{"n_layer": 10, "n_kv_head": 6, "norm_place": "pre", "qk_norm": false, "attn_scale": 0.0884, "parallel_block": false, "init_std_down": 0.00313, "lr_head": 0.00618, "schedule": "wsd", "decay_shape": "sqrt", "seq_len": 2048}
MLP neurons of a small language model. Each row is named by its layer, matrix (down: output weights) and neuron, and shows model dimensions 288-383. Each number is 500 + 40 x the weight over its row's rms, rounded and kept within 0 to 999. Numbers have three digits each.
Before each neuron's rows, "raises" lists the tokens whose logits its output raises most directly, leaving later layers aside.

raises: "iu", "ian", "u", "u | ", "u |"
L7.down820:525526481530530540547477450494547477510467475466513516503496462532438518454465492445474546473501547536527443465526453493500577482499485580521430434466467543572555499558458467541460452498465464444520481505517476514515500587496501523505405474506486492485506546468494507440535527408460507482

raises: ", was released", ", was the", ", is a", ", he was", "s was"
L7.down1279:448520534573554469514558477443448506481379476524579541462536462458581538467586468459561507429507485521506474522517501547473536532453512532505582529434534557520499548507405494530462540447501466446541547490549535511454489470469503512493483509555505570524502462525483437518409511571487546492

raises: "e.", "e,", "e |", "wise", "en,"
L5.down962:422521493522511486466496502476522463520529570525481464486488477484528531448509503571511540473459514508489466550419583478531492470475523511507445440409519561535454525440525528552520432434479516497561466510579482556429502445510539466555533460548483472509498502429525544466525465514448496449

raises: "ians", "iac", "i", "ian", "ia |"
L7.down719:481479464534529431485400496437598521497450485522493565492508529507480481477495512464486555568590582411510549556529382451446551476489538493593502529476470449493492414513553463513517495579495454526499478542462430519470474510504528597512505484510496499517527471505499526498525481468463513452

raises: " such as", " like", "-of", " similar to", "down"
L7.down863:530510504443497478490554457521540615493460556413443572408482503491462489447493524472514511412503507475522411493470477458555541486497520490528512503495471501494448546448453614489494529491545517455496509532530517398489558480485545585516548508530495538527452468557527490571570520487581571467

raises: "ance of", "an", "ance", "ance.", "ances"
L5.down1456:489496562604507462502478491553483468489444549497470540554556525453481474515451439557463495491570514470513549442478509488547543477515477510464511549511539415464532486555487466521487485484491494520515559531557533469505468483519490489555424456455438466535487542443529470478533409535513477523

raises: "ure", "ster", "ury", "col", "very"
L7.down1244:475558527496476539446440492453466439496538510434481492505535467496516501510481461566567559588431511536475518519480607495532511512538482530550476566540522553450474543530578515541475490509487523539549470537500564515477472436486398557457494452403522451522491561520546527450518503546448530445

raises: "aving", "aven", "eter", "ather", "ets."
L2.down206:538405474491454482551434467544536497495524511462515509533471542475561460458503490526538521482468498497540383487532511472543521521533485456543490485488526565514564537520523522498514566513439460451450460506560431531527462424543484431557478508502491478491488533539556518472445514509562474513

raises: "n't", "ry", " done", "h", "p |"
L2.down1473:453543575523470503471444564562569483499476451533463499474551469551570546479546389500564534386461440478529484445458556459478510513508450547507577454550475504503574524503479535481511504442448518500481512513468492419483533471486564497564555516482468500505552506462421436477458587490517544526

raises: "ra", "he", "up", "uru", "ie"
L7.down674:476507408590481564474463494466491453537529515485468548533485510513520479451490537499466494597508489554448504512514492440526516555499498522488490535570501504448547416446467469485511494431454426502482526451569386554435537446560466464456453475497446431460481509536500523462532449511479546481

raises: "h", "ch", "haw", "haus", "an"
L7.down931:487476506487568509498504483557478522481548512491500455439458502536471462542456547523490543471524520461463496565563490508512461517487493558485494555494426514520480460506542606548493541512461469571451469518513495513533471476479532431501504492520484509497546453483546471465485569539494534518

raises: "\n\n", " When", " In", " The", " In "
L7.down1082:462417498558468448471503510536472458530521544510518508554465542475475531530517468451492490500530523527503517471558553516484515494480456555530485508447542486560497546567506478540477495404432517498504586497523534588531509537561448507483543485502512550482504532477585488498477501548518511531

raises: ").", "u.", "e.", "k.", "o."
L7.down1407:566539448400461465445497458570492542507457467527490507521501494440520470505504545440564496560465522510492535569462482455469498474562510518530478456566490570438415514506522502462551513548497557568539476493491495486530487489534534552534530547480570464550480467523514491500513475504611510491

raises: "ico", "ape", "aster", "iel", "ician"
L7.down1323:455440460543456498538517465431449508479456431521530522539477467512535451505455566522444464455566467560523487490495471488481541428530536485444500486556529461492480562519525538608504451497521460460544528489590460523497450424497545520522464477477511495490494482433500580543403514494467403479

raises: " for the", " for a", " for his", "s for", " for an"
L7.down735:514532542549514529497467449551471595460462438503482485396462481480476521515506470554493476478510506503478517531508511455466566460511472529584541487529474563484487452517482551465492386480493528551487449518541419565526520491540457464574505527519474472486501572518456517526510411503492498493

raises: "ales", " to be", " to have", "ague", " to include"
L5.down1374:497563529522465467476499482532517391537521518539517428539428522467531498485479572426463474438505517584508517538504548516518502509473529455539512527530437539521538529507566531470569499454445510440488537514564478494462503515505564523494469499541440484526538522514488552508488559453416464478